Part of a small language model's weights: width 320, normalized queries and keys.
MLP neurons of a small language model. Each row is named by its layer, matrix (gate and up: input weights) and neuron, and shows model dimensions 160-319. Each number is 128 + 24 x the weight over its row's rms, rounded and kept within 0 to 255. Numbers have three digits each. A neuron's up and down rows have the sign that makes its largest values positive.
A block is one neuron, or neurons of one layer that tend to fire together. Before each block is what it responds to, as a language model described it from the Wikipedia text at the highest values.

Description: The, this, these or both opening a new clause or sentence, after a period, that, but or and, e.g. "said that the film", "The police estimated".
L6.gate265:142154128117152166138131106129138172099147135172122157136156152103096146144145130112149104136120103130136131136117138124169113117155138101187118133145158127127148108139102126098150121160108101152188119092147126097172143108147118141114174129126130103160152173139154119113132130127146088174104125147139121120130149142137137120169145099130133104137121139124138106145135136113158139118102158084168143117106134196136131143154143108077157124101113132109135132139143165107113113134123140
L6.up265:101122079129139130099114111112100154142137112147147081092096092091148133106083131130130119114119077129139139109094117154122157136128119093132073075117116103144109140145111133131106118074130177108113115096098146112133097122171137098084111115139090140123121163093123181127147114132170165119118137160147116151141124170150112149170129118099142138149137090132136155086103091135117138098125107125164155136133113110155162129100117117125109128109121133147102124125138122134110144119116156
L6.gate431:101080119158109128117116129105161122178123164157137141124149087098137133154155158140105135120118160154124092122130094088101131112140148111124132110113148137149153139141105115122095089098116152136115159137157138123090126152147094139107142130139113140198144126129106146130129107136149140161107100118154161114111163136110049115154158102153137171137144107118104132120136107091141153103107168099110140143127087144129136101100173105126149142090155150094168140103140125147152153143111159
L6.up431:140132120085123102149113077132098133142112131158153112119110084116128136161107097117127140139090103128084129134116142152131130146098113120145089091118146117145127114103081120110143094145184151124126175132166142160135130106119104131099108125128143134124160142145104078116114128117104128148106132125131116113151161194102121127173136115147142123128119118150172102128138144108103145118126122142138114156099157110131134075083124111146110115123122145119167140128133099171115101143150120
L6.gate506:134130125117153137140169150121126131140134141162143147089102131097118095134153149111125174122152091133092121107119103117177148112147147143111100142095128154134111142147088124150071108136099141076141112117117133104129086121103165140135168145130090141154127175163108153123116077138105150150131093110160162119110132142134143121091143116087124108147101129158154127162129152117135137128171106112144110112086118129152154128136127156153143060101134097127122093136167129099135149090125144
L6.up506:149117134106147141152135077099144157147066084161121114114139125137109108122139148086091136155128149103152165104131092143136115131136150136139108107131144128088099138165109138121097101104140155121146112115127120123162099092153125105147144114125127130126146132066131121097148110089111085182122129106099145112134138176111091169158116141146104127153113082123144125086136129102122121103173162125135113131111125140176082117131129128169112195142091118162126114173116117149124104161110196
L6.gate652:140142095111111137128126149104122117139130126108113143138137140098178103134132161130189143157091137142160117144079111125175115117157120100076163120117118137141104128130131080123144148175122101128124130107115176098116120159098135144119096125185154106134140122125141128127052109168102131094085160133146150151160099119114113135170135110127123147148135134135148143116093142123155105119105112134177163093161153112126115127149145152136132118145099116099153094163142184134125151149124121
L6.up652:179132117125098118130119125133123176117137124115107103141122145156119144186128134136145150108097127150103118115094116118116133149139155124133116111109113118116126141155192120186132170117123111115105117086131163119073117130168105089120106109134164168127110134171138146136111143160146122135087124148100078127147202141127134141126141150120126127096116165106140132125123142146136122131183143127135081101132114134157153115125116180147158113101150101134100123147142126155111153116130112

Description: Separators between items of a series: commas ending a listed item (often mid-word, e.g. ostrich-es, pix-ies), table pipes, list-line dashes, and.
L13.gate332:138117160115121127162108126158109180146095144126171128135110145143109098090140108076107138123163120118122114114074108137152101136159122115112113105128114140112142138121126106127108120148125124132145138148115116077131139117093133117131105144137141097138105126170145119138129123163076164101123090099137108177131174090102164127139143125148127111106107100146116156089064129112098109094170111170121141100139106174078088115126087138125110153092115125111150138150150152113106185143123119
L13.up332:117151106092124143141098160122145138142105111121136134129159137098127111151113126139134109113156100119117110140154152127125178116079175143165104100109105158124122120089105109113142119137095135158114143139134099099121108130125112157123145104145113148142140105092128141169130077145104140126164118112129141096119137126123153092160180118103058117115099169107106124102079110098102135128111117116091108138130128161134109150142146159112112089148132146120113110102085106123192093059158119
L13.gate448:149134119097155080159101138121169153133120104104132123139118139124199102113119118100126126109125162123106136117184091142146114138144177087128146123117113159097136123121149134086104086127146140087110122171118146122153108112172097141120098113109114129168133134135158149155155146107126122126137105110104113090168126083107152162122115113130163074131125128162109151177118146098157118105122157121096142133143123180160126115162119100119139120129129085107149087102150120115128046117127129
L13.up448:121131143123157180139142144148131135136099130126102135115124132133153099117123142136111131119087139091117121140114155164124157115147178181164169149126114128107142119166170135105121084040081124117105140135159137155182112123161081106186143104101123138155144111094147100148141121160096139123127151100112145096116129126138147140159128123168139107115180131105130135118096091095121100124159113147130122128156131117101135138100118170117103106109154109130133107165142136087149112093140107
L13.gate544:145129171116141183089115120155099131133114124188101141147119108165140144120141165106096161105109120113141141122081114110155147120114143090160143089147127116120131147135108097115116141113112110115154120130119157104106122111153110105117119090092148164144146133078128123137148084122169172130124117138133175119141147067117178143158148128107095156125141132115110150159106141097105101131156106140075130121104111139110162085123104174116145140096148096116139128200101101128147116104063110
L13.up544:137100107122137114139125123105186173150173133130145133122155123114071106155117096158142158125134162129109107126117103098118118078155112130149155163168089125145139143149142078108102151123139118089130156156183093134140109112142094120141115137142141123180126127082098160135098150148090132095163121125129110124167139143147139176129077128143117107134158126147145074175154109106095096121130173150134143087096112147149185147195128120136159131148077148100113171118114113113179072110091179
L13.gate546:119137127133126133119109112172129128143104124124157112142145150131117151116110136130120103107082132133090141166128123131127115193098138074165170137120144114085162122119126129089110114146123107168102136167096161127109147121116157113097149118093121114146116134102141101085180163155136132118145148127142087147110095153089130131133119159120115112114104139149122102133154161152145104129077174149129122068157139092141160144248099133115098121131146108115167112136118113109109101129126153
L13.up546:134101128129088145122154154117173148085163101103158124083127110125118104124146118088100146141102119118164099169110139125108105125139126135148122139084136124116130142116108118150117117149137082151126096129142137066103153157117086166171137151106134168091123101106128161113125115155116149155103133120141110103154071106122108142138158126126113084137146129145112127178152151140133098170161158108122146125141130124109177114118083088125140142140150133164100143107161146127143129131091151
L13.gate588:132149149122180177120134153089075154137081104143170148114116160118134154121120133106132065112109156100116087169127125119086179127154113096090093144084116096142092160144138127119126161128048079122096151149121121127151115110116146132148141148151112124122145155089115107152159109114129134111164159105144144116157137143164142083140097162174104128129102133122126107169110104113154145129112144153115154086119137102096136118145150141089120175157109154143110096161101160151161157167123127
L13.up588:109105126102130119176147136085139093113131107123113134098126120112089112126132146096119115158136136104149126121103126136090138125120115135108133138122122145160153157141142154080134153121138172160136115118094135112133161147094154121137141142136128137146072153165113136158116128137163135100104142131112125141167159071060159113123120163122124168150148150098147123133095141112120135144125134124113122126154099139124165150141082165062106095076143144117081160101162118131093124096164115
L13.gate623:111157179137169134118159134125120135150134140124131165124136097106122126111084119147122136126114131090125100120110130150094117140103120106110107088168079112137103106114137158113174087136092148138134149167139145143144117138101166135165146086112121121141154122130112137095135118115134180148146106135091133075139151141149139137126145093163130171133074145111166116114075159109125138153129128161130162107157198159095134175101137167155154082115136134123114149143091144097166091120128124
L13.up623:114140123104129165101138134136168153141121147103104101146128092122162128123110162092181126146159125114122096167161175179128097098129133101123122139113155099116171165174144102151137114131092121129108114189123124091162155141127118112109098164118165076097109105105151128115105134111121111098087109121122150117185136113161124140169135092099116098150131170156125150138112116125134150177109122152150113113138174124143126098119158160169152118150145122173140080101146141127097159154143101
L13.gate625:125138119108089177113124137136118133168136101138135127118127149099145141060160120145142100158110099103129128134142110112143110100142130123118149122117134116141118084119144128119153119143086122151136121119075134125131154116100129135103106110147122166118153104132132123162122092116121130110165126101137143146169133139142173099131117147102104129156102093146128091133093100155099111114171171123156137127090124116123102127114137184072155113134152155123129120089145120100136118132148092
L13.up625:155172130126101141145100123151132142111107089141152186091148115164154114130190117105131112166124113080142155115149105130108124130133145123142119142125154131154178114178119127101103106124099127149106147130127100157078129138112092089106103135155130121146093141114136161133135102126131112128159107155161077140165137142140110159166119123082132101147157114120173103070142118165117141144166109148147155130127152150099093080141177160069129156130137133149188146150121134084098164127136115
L13.gate722:130092133152132126124158161154134113170104160180142131155167079154171130190147192188148166083084138138154123119141086109163138130114080154137147129093121123141149126141148098159155112179102150129108132148117129132148175148167147112119097131130132151153128126114114110135095162139145107136151085100160135141145104105153120099144116156149128127124139106121131147160082126132139145164122100167110121090093153082152115142120137180083100125130099115111125122144128134107129110127144121
L13.up722:123087122145114121137146125194141112152104126130132157125164071128188112126131140119129135110135106136161114141135099094157099135124091154120150143148118112131071074103139116180148124122161145112126117133089140115123134124103154087176106154093123104117127071108119100112096155133157160122120107050159116161106143097161102145113151123172156162114149151133120144151047106117126130153124106156153113132097136114129131133119140156094158115111173120108136143120107163119112109107156106

Description: Words opening a time phrase after a preposition in biographies and histories, such as "the", "in", "mid", "early", "late" before dates, centuries, decades.
L13.gate30:129125148129127162153107105112163082160134138114167089079131151149160126122131124090130107112098101105134141075148079115100086153113133145102107092162086157146095143147091096116107117131085131128124141129112096159131106060105133156144129115107090126125143144125091127112124125100155146123103086106144131116102111152143145169147149155132147073131132129101164153150164162106129084103103119122131168123125109164135151119146129194108154107123108122125159136098148137131104133084134103
L13.up30:127147121169147114113095121162141091149137138140168145162114128146133123114104119126134127125119151115144177156141136126156099147102115161159120089104140144081119175145130102072119093134181169160096118141134136113138133147110124144117128130123099112169122114136127169135127183113157130125129109122144111143114149162145137123152111134132110087176111117137132104105117131103161125123182137113138129125148123114148134064112110133121088121105121096104143113116136115136102171132101112
L13.gate197:136100146144111139112113115108184153118134147151103126098138121124106104108123124119092158101100098083095128158134089165108104117149104147128112124132145169128146118120108138149132121109108153105120127182087153090089119178123156143130096106122118125160123100158127156151101117118159162098126122085151093099099112133152091136126197166113153082131125147144194103130117136139125116146112172072148116091101132084153126117116129109120089117112088144106071113107088142151131153099132101
L13.up197:137112133100104140124093142145142071098135176124155127136116131073128133150167122132125116117099202127147137138089099136129100129149128105112140075145142071140116125128163088130131164123130125155124112137128131129063141142100083129107130172051164130155166104085136115136112156125106113122121109135101143149156172160110155124074146194099124099155134152151161136148128104135105120121090131121124097153114153102115144105117154118097111115120094118117138153078152108111131155138176131
L13.gate266:117150103158124119146089134132156133152077124123140169100133141096150116123107133132151148119093159121093122128108135110149113133128104101130109131071156088114103143138076090110117166098135124124142141136117134172135095123118148125180107112129179115155112148146140098135147168146122105088092136124136135120130110177088137142098115153135108087148140127127157097102159098129135103173120121081092103137102135104130109086136097158119135145106127154099148169155130169170087107133093161
L13.up266:120139118109133095175133114100159111165092117119098172122121130108146145118095134107146109122115130147138138111116136157129147131116101135135140143094183112110136139112108145178169118108138125118109140118183152133097119139118137129115129142122126118103126114148163117109102149114081117113111146139153155124067140124132102142109104166131144100175121148171140195122151111121134120134111140157128125084124148156137150126145124164118124136131158107132186108138094115131155120131164137
L13.gate412:162132110153116135152124144107107137114111165176144147123078137106111114122175151140148110143140139131147142123181130125166127132116113145095145127113158106130121154157157127147200163118120119115108113131135111131112156153125084095184111122135151104184121100153086132132126190151124107143103103135141098124130118166134132113116122092149147131159129130122162095100141150144158135133139104034123177112144157105138181135147101099141165145189118097111162141101120156169155124113123134
L13.up412:123159124122147132138112101117144131145161165147158115130079155102096125138164094137158133092114155092128144097059117145161121167148125145109128131143096125156147132111161093114114149106103145131110142183096115134135095146127138117120151115191136119138114136117139110130145176123130125132120131138176147131133122149126149139122113124134098121143154119120152107193123120158100138073115118145085127103103123113149115119141104142123082127091123142108076095134157082131120142159113097
L13.gate432:135148116152073124129154095163139120125131128163128135112123121190131095113078121155112107148089079131137150146164089099128125106128097101134149130131105135159158120124133159139142116160099113099131127129106130140108121133113077182159118138120128134151125094085118165136176135145168147081153119134154152066140120172134148142140081164100187121180151089127151126133125144104115119097118161154147131097107126081151117143166111106151134115122099127126110153099121085090130133098150132
L13.up432:145127129147099122140143100110128119097123134140166141119126109117093105118109080112129112105125159137163133141141120134120124116118084128167122138113108143159155129142146159142122134156120151054109105148137122142134110131107122160171101123116115107122160143165091169094160159115166119117110116137127168141074115119095094165129099160076144135113103098136107143142101200137129105134136149127135143093162130090126113107109150105121122139141107146119139102151131136115121128103177125
L13.gate645:151075118096133152120136109119142129154106192140111154110070122152145109099149117110138133115134171139150157111150093154116119144085087111150118118158118129151096100123115104122141084111124111146143096116112135173113144162145112164093137143119143120149150124098146103154134128111156143116071072096184121140126115129109074135164100101188159125126143118114158097136138134100155119154097136155130131111124163098101114113109114133110122113127153143133115153127107140152143083099109146
L13.up645:130149107133145108132140173137146089166128133159186135152136129161109154131151131100133144122122144136113126121121157119145154149103109135121084076106123124140120129140099111089103109084128105130114142114091129119112074124094130130132134105142127129096122172142137123151179165114118124122127130169132127143114162137120121145097147150125119115067130116072160116137100077151135122151128084136124133138130122134156098102108126175135128122172103143115125175133095151105163115145168127
L13.gate794:154093124099092104144155098146186081151114155145165106126138131142111162110124083093093121116148110077119133119133083150118079087123148122181144114081174156150099129107146148146134144145069159127142134169108132105142113119111111121133099146111137131104140092115141133069185181141129143108151151128161147140116147133158133105133131145108149137154114123133103160120155130155116096151109106142139140123105105049118145140114108107132112118104118153121127160119131092146158101103130137
L13.up794:125112140133112128173149163127198143113123128165119147126086160130169112096112149175083085118165145150084094115109130171138156118165112146095129111120159107176129107143105118112113162123145114130135101127133115147117107130132176128172084152140081131161145128120127146096149138185104092091147183117127120144108099131135134113118148172110142102127132136154110108103133154162136132128102135096143117137100133114100159122133143145116095117152102125154097118108157098104126162104115120
L13.gate801:122137149092119152145136119137173141188098148168160156101130099158135140172133153139128134072106093120131150110137141110126079124178130129120162121131126138146155132176111131121111111099110116132056140145101103141056162084121147142134125103137122132150120149129158192098138105158151111146112109113101160124109099141165130144134106150107106147144103137172112147104133129134145101080123156157072126100132140150132127151100100117094130165120126124119093132093129139135145155138143121
L13.up801:148129134119073116124155103126142121153139106142152166159096134126103175118075097123147132105152118082137137112088134099113101136171123127133155142122096132135143141135107122124087130116112132126114171126107120124071159094125140105176151129138112101147089129058129136089127127198184092118110093135152087126091136078159118116133118135106109117184127125137143169101104117127113073101112153149113132130132090152136126142155125137061121134152121148134110131121120112112123139154119143

Description: Sentence-initial During in biographies (During his tenure, During the trial), plus of/in after time or part words (most of, days of, died in).
L3.gate514:122148156127127153135120131090097144092137117129103142095129107137144174134107115145118079144077132148094104137138129130101108145143106111142090167166114142164135142096100101172149114178091161121117123111160107172132125136114105143129158134133123107114139136134141095107157128129111130161150132128134131107139118127150112127103107129122149141109126131151144116151150184120109124139064132129118150141172128132146133108141115093137102108107116115121159119128102172144136094098160109
L3.up514:159111133088152164177172146122135188097125163137118156144100103134117119142068124147098132115073101122174112166156156064129130172153146116144076124161155139131126149151135116121138158110100156151137147115157086156128104163126144153131150146107137154122116113107129129107162137105125125161142124167126087117166141141153128121156121090145182144097160117108123146090115133128134128141158125109113138128109091086124118094109167115132180129159142158105192122112122117111107133110131161
L3.gate590:131154116104131118115150139122134119102113121149097088146113133122123114129178126122134141151154083153089129159096123152135117172120144135156125190113127099101123130164165149095120108132124111121116107164168136199158131127130104142189112108117117118091118127151133133133134138129117100105169138112159140118117107136101121100170186130123138149125109130146093118068158134147146118114115104112092132094133119098168123150140126129129122145161151116124156105116128078163100099133151149
L3.up590:134140115152165154132153124169104140144106120141161126200106136140148111156141142117131130138156117110121159113109205131118135129159136146109132150122125172135140105139152122083123080126075127089155127135186141131099087134108080094152142133142168105127115123163180123131145135124135119120159126134153159107087161168133088098181088145145154151095101146169128124112121148092175151140150114128114130105100112126160123105170130162110141131150125129101118135126115143165139102125134138

Description: Determiners, possessives and "and" that begin or join a coming noun phrase, e.g. due to the, praising its, lauded its soulful quality and.
L13.gate372:160122158129104115107094113150135107165139148199100123101132147123162152132146129138127190119102096123113109111092078157144130095143090170123167124112109122114096091165172110117107148149118091131131096099155121089126130116104138122132190090137135135135139164109084155140104148099162124121133122196104121103123114091181133146136135103148145096116116118160142141111150126139145141111124117131161164105168113131144137166102126122113171190126112134138068186113062134134121147110134124
L13.up372:100136106122103099090128131131125136139107156116148091163138132100140135138145102131162180115186156131147146165128104083121108164129141133116186117130138145109094117102131125072133164097141132169137146146171126128161146087125106119144096107140159104179168089125097146121148121137136146142163152145116152079135167162129089112104136138136098132128123128118134141156120144152097127143145057117075129146121116122125130125143145128131086106123158110150145127143134112121134098160102112
L13.gate422:077102117150127124165141131076141104131124151111084113086085137101112155158112144140122146139118157156090132143093107128141090119135149091093111137131109130120149137132157117120142123128117121109120127130180136135078130113086124121124165106089134150133146125118121117160091143167081105109126113191138121088132156141133106110102113134138142116156117124125150150126095126105119107077104120112106126131107146136113101115169094141124160090159155133102094123133112123153090151131105126
L13.up422:123151097185105125143151161135160177126138139113117126152118110141113132157141107125110101161100129145089084138141032090174165114147115078131135112125113112079140130162124100134132120067117154149107159136169134146167133103100176138086141127102100149144118171118122158136132135133140158099107107096148159132153124115111144107150108134138156099109110146091149110110096138099159125102114153099142134111092138148139110113120141067133161118141136106155146147120138100163102145107105105
L13.gate427:135128123095140116146084160128134126193102136125126145133138135148136118138116149133134123112157188110132109101078127181128122105171128142142165133083109166113108147149140090113096114143127100150127125152140100087138140126135149161108142116130104128132125148079134100084130112103092148118125170130157141095139132136126152165127103073117151141117119095164123111107170140093119134121132134144106131136126125084099125135164116111137149157152149167133141123165114140165107088095136135
L13.up427:128176122117131111110085103155145116163110159132142143143124113133122086145099142176173122135147138142109086170088125115142134124137106127103153083100092130136130101133120126084167128150140139112133079113103108087173091093117138139091118109134162129141093155118120090115167133123138133118138161134129132144171156103160092157101120129155121138126149095152156142169126160099159164099086100115143122133126122078124120173135153122119099141159131099125112141096121167151104138087161168
L13.gate505:131139119157140113135113141120122171160131111151123148152112146173137120116142136118138110132115176134134077147086090118142096107157119131121110158128135153172140123077112147146119119079142126148123115089132153121120105082168116099155153104158103112150126086104112116160126123136096105063143125132142126110134124143134159112094118123165127104134140147139165141129128120114112135111103109124086141134068121148104156086135108096141091101160155128173140125106104134169098097108113119
L13.up505:178149133175151118141107080124130070099090110145127119180138143150123145107107113126195186144135177066141122133124112139118152091130081123115073104132109151126097133179146119126104151194110113103142118141156111119164141124177147113146177152132104157149118110057107103125103203129101130139118139099089163152133128158106163123144146135142112103133130133163126160119138149151140124148158112129107132164137132132147100133149133093104130121097116128123161092109108147101143123104163107
L13.gate597:171113078131108078166131134159130152115130116162139087150127149155114096095131112062130111129155155144118163134102095148094110139147135104089125151152139127119106131153111147107168137135127161109136153150157131108094118119080149115140135137149130150125128171096133133110142125153166132114110075158124128146134102132100107148130143146110162128097132115131145115115084119102162123149108123107120103157143126108131111118123143124153125163118171160165170145106128101117120116134112138
L13.up597:154125122110109165142168108178135145105112130146138123097117083181112114139118116092114098161064126145128120074123089125119114134155107128117134128121145076135125096138137145088136104176139114146123114098124136109127147126166130119069157099140159163135137102125121099147102161131151140152130104082108120169140142111119103117122107128123155135094093132102146150106111128133085137127131134129093136083119135085111088157135148137124130144098155145084130121076090116132165091125124113
L13.gate617:121177124129147126131169161127101167123123129134126150118100137112114104132170118149167088132106148106144093146144092120180114086176122141088131117160089111142111135144111128132148116099104113153109169163107139103111109107072127107137112134124094142144144116108096106143133139107110128176124090112145149116145128148112106153172131145081105157139125121087120119114103145108129100115135155084115094137119091151104119154134083169111147123110181136122115129121091105124153156102116120
L13.up617:098146123087079137126107091101125162136110101127133120090120107100150133154124101146131157147154143143108139100150092110142123130103112141134121148081160116152090068135102141112148111137105100147071132112176135073140158141177161112137137146125130143126137194148139097126109157108150141151148099152101138114130135090130126142160159106134136141132078122101137123149143159121144162147092104103128066132088134108124100141126150159148104137135135136133122117116109128137154114114129108
L13.gate678:161131140141128140144179140126110115160112104162111129134189126151126143096142100174126123103089141122170149131121172132164146158134129052090119137151162134144108088117107122124136156106091120164149163125100147158147116068102131155101170106113092156096104111107104145117122118125107119153134143125118138111163150150129121119159122141129138118127159110156135170149094099106147098112126127110175115137117126101100141113139134094111110149104149136135158154132090107184116123058122116
L13.up678:120126152108103130145128073120115160146100123118174104138114140149147119090135145151157113141082101119148121172169132134105123170115139108155128143112159118138110131115127072150143146136146120089146160116110123158120070057079108150118153177141113118123174111126090152113128101122129142132149118138142082124119114138099135139114121108135145122102113111129117141089114088117127124135176089060093108106133109129161112129133102143123134135150152125119145115130119134189133119118150125
L13.gate682:136150145147090123134087122129143080098129089141173119080146146102144123106147148180172159126091119133138139119153096103144137122105134128138132113142167157116078130124152096121146116159104114108125107113115115112133093091095112114128121093130112156131155104104161121135144097137105174132109159163131148116118141151132113156184127193162157142140131062125158162155129128110124136105125104129134124084122091111111090159153049112125097127142109084102150155143078132120115095113135134
L13.up682:168146142094127135122080169113141117138149118145127173161104105113127130116158131157158090102120132131162177121157128149117114117091054115144129133142117105139146136144122162075139166068151128186151126159142125109112109126163124128091092116161157127139108112129118121066100120121157131175138138106102124142121113130133138149107114082176111078099132118182099146133098147161116136166125118153095158135142141157120128134111124101078153138143122104147114133096093113114124120128108104

Description: Tokens right before an expected date, year or number, such as opened on, formed in, since, circa, Released:, plus line breaks opening a new paragraph or section.
L6.gate83:211133100138109114120116133142122101148138135118149121136118108136152106094132128111170146150114156109100095117127116135122100133173123098121091134182109146152139072148070126108124094114119176159133129149070137121108124120078104132133148107126128128109126140158159147126144154154117127095152108146154105123116119199054121127124118154137118134155137072126114156150136135127120106065153148138137140151143131104074157143124134128127087137128155132098135117163127117142112136130100133
L6.up83:150118107139138150109078127126150092147139118097120136135133162091093121165117150098113138154115180119113140125107126079117106125096142114151116091161146092132098075090140134098103116120137139137122112090117130132115093135111116121116123145128139096088133125143104129155103141189158098126130165170073138139117092132085105074147132112154144085136110119114113149123139136112150113129124141139124134151076142125093114156144152104121107167136126125121095120143128128095095132134129141
L6.gate234:099168145140097083151122109096180149185115126154140095139107091110076151118112123115116128137109158150112140112155091171147122154116156108126129099153141114126112112163165132126095134065147105104162148130150146162134132099104208133136114107127110128126123102184116144124098115102130148087092102139147149106153105127151128088128162148078106133146166156102140117162153157125090102166110111118151138111088130108100099129148102185088091146160110089170155155117154102171137174152109115
L6.up234:148127136099128137163152109099149144154139139106163094143144112155076129159111164111112133152087177083143144141143146100158132131071132138134109105145176050111114169145113123086167134111084095121132159097110162143113134137092205119119101116133102120118123176130080134147119135132150171120106123120088161144145106095121155098131125131098123088135140125119134109106107145149107124131127079120097108152141090143097123147094139130127093147172139139111136127146125130180104118144132122
L6.gate385:139145130108163153097146116103139130071135132093108151110108145169137130129095089128117131128170126077142136111104165113140084090152172126112166116114118099094125130113130118153159112108119145160114153191158170138111162137100145118166166081129136106128118101142132129145142101101123138139119143130119097126109127144090178109162106129169123103172087143168111138134125106136129077113135150110116091105119132131139166129152139126109111130091140115133190109143115112096149136104162079
L6.up385:117139119124142140143097162187156118130097117137127148129116118145132195065139117146120115122165158081100117095109124121160115152116111144134149134120118123155138114141164098113138163138120133187144130152140112123156089132113130087165153142143126149138143093141154102128107141099122075091121116144111119157063115161139146070119152144123160138167110097129148109110168135096150156084135113140150159085158139119140175112146184150140101124122144112154180166149126120133153191094136121
L6.gate401:106164091095094150128165146129158131155146136134149132127093153088099119126128120162167112113119135131161134126179126143125090135135089115115139143164129099109116117151095116124097125113112116152150140122087135155106081074103128135147101110131112107135102063195090184146124141145165130103112136133129093105128108171099119116159111169204118162167140109135115118139113118156153115112128139146103102124129119130126172098078116139119080105131114099142163144117174156167133163121111121
L6.up401:147144113126106120150109132151163098130091169142178138123109146112100138131134142135163125105132157125134122114160172157167130131071115168146095140158151117169092120114160132116079144119146170154083120136100162133124094130144118115225109123129101111133113128150144159114159149160136099126121149129118125071130095184143116142128167110112138128135136166102160131115126110066147109129100164109104097172099094102150083095130134119139125123160151157100127125134097116173132101118107107

Description: Fires on "and", "or", "&", commas and semicolons that join coordinated items, especially the last item of a list, as in "text, video and audio", "history and archaeology".
L6.gate54:129163116173127124118138145130123090138128135127156127111106150140119169185153107141135139137088155129159115156149127112142114093118102146101133132107151123078104146150182119162111133085120113145125146119120071110142126146103176118162154105091134154112121106162119100121135178100099099098133084130123105089120113148145143104133152149138126103149171132105123117163133152102125117121102103170152143084136107120119133129110099116137117125170169108141111120107106127096082152143124132
L6.up54:123124158133155117137153147128133142165146095142119125067126181100153143157108143183164094131175089121141147093143150117136086112127137137169112130135114124108122084139168138145078139103143140112111123173132100143090098153157111085139166180127101146126162155131098135123120117087142161127139149082129103123162133147106104112126134078107152123098118092149125134130131098105152121144127111132114131130124081164110120105148179124121117116143124041152106123101143113126138127131123126
L6.gate434:126147128147156126134169125136143131135106119122064165135144149097160135152102146150108129134171149145155161126137167116149133089138134121153128146108106111111082061151091131145111085122112132156143147123144150134112142153150123115163116150142112160112189136148105114102140184111121116127113112134127144081111112139111120090096092132133139091125142114097163118116091129109091150114137097136136170110102112171133172123124156142103103125123101153153123125111113111123190160089192110
L6.up434:117102126151142122112147114135127176141115134158122101154106109175143096157107113133152138106182136056142127150148101141088137121173090105160140153112139147113204126111131171123136122141136110128106162156121140172115151129145170142097130121113147140127089137106162135127110105127136106110108149160153156138131117128111165116112146104128082123149091092124146093075109164118152171084102125129102109117208105142108127125142150130154147155089103105156081173164097104112157134139102132
L6.gate440:205145133104125125136105122104157142145129111067124172097095089171127116146127114110173179121142157147151105078114104131090097136152162121114164158176127101146109093131114165154132149102118113124166163139120127113108106155110117150157140109120140128141174119106123165109122154099097135123107073126148116172140160142161153151130096164133131106127105112108132145117103169100135119126106117137100114129097122138158133121160143123125096101126131119109176109128113157091132126124114100
L6.up440:122155122142129151125131142143159136140194113070142119162125083111118142151133156133130164153168151189155133122149078124155152125095119096097154148119118117153109147162142189157112142116101119123124100143128120156073141143106113165135161102147118099156121152092113169106139146149153098164159138133109140104132107137144140109120144137114119109103148163119104123177098128124146121153094137180121143150131112141152127168125126099113151091170145135166144127163132127111139124123091175
L6.gate450:128169145136084110088114132165124109147132094137134121148087096138123108121142120092121124145161107151145171121118127126141118128127133092129150132088153114165113131126089158139112135102127101168148169180135143142138102152146138157147105091126134142123145101091074156145136171115081119144105144125134154133094146095130128112109113160129173171148096110134138113090129154068123131170159106156162115129106098144161133107156127124129097100128129147148067119139125061103175124099159060
L6.up450:131152158160158125132102133126137143146143133121108101106127104153163109124095124122133146140127199111119105058140064141103095121098125107151166119135151140186132136114162113119138151129115103127125094136130116151121162129111106152125124140158125133113143134156158136139133131138087130155114125091143137100154148152142149150115106064105180107137149150103141159173091107133158165154108069199100120117108139121106139135119132137168092108134085125157079068153132105116164134102150150

Description: Tokens ending a noun phrase with a trailing comma, mostly plural nouns or years before a clause break, e.g. species, musicians, 1910.
L3.gate314:117140135097127117124154146123079120139073117120118106118121108098186194093093116094165106128123109113085130136139158153138119155111133124141144139161112116156122171164119153150114158118146163066122141123104117117140125116130120135135119154126117150208123103142152142086107116107128134142161136112130110115135191136164123104147123112122096156127123107105141150116115180128093128176141173156097157153102154104155135076106149116153148117149132111174105093124122133097093136114152130
L3.up314:075121120126131161117133122120088110107136115111166081120099136125142099155136124083131122114086133125134083136148121174122186129099134178153130135128146139139096197178143134130098147126161159096153154109161116126118088132097090120100134129110094152132112125125099153149115116105173120119164126139102074111147162095122108142122103101161099127073144110158122140112125102149131099137138105147100124125115111109144132123083125129172104142139134145143132150127115112153131113105111126
L3.gate772:118111135135096133092140114128130122140171167133122107126088093047086130113125159146115132151138095146112110104142138115111156107098106138124081164112142131155183143167149138139131079102178142086114132132127112121098089076093153174131127118141133169178107136080122097113111146160112148133131126117123153132124145073127100102121131081153121123090091118134113167155133121121133085154102142125114163085145143148082114120123143147147096125147141086130102112113122093124140107152128118
L3.up772:138118182132111093120131102149113107172110126129127129123112126092119088134125155095110105108136125111144071122131140112112151147124130093126155208111099140093115093102126083090102144105152166102102160127121134152139092145147110132135113120102087150116147111145114166109151151161135142108142100070142121072086158094082082159131106152119100110130115116142129164125124100066113136134088147155126152148141099106156092138162144150169142112117129146127120126129153134107208140138106125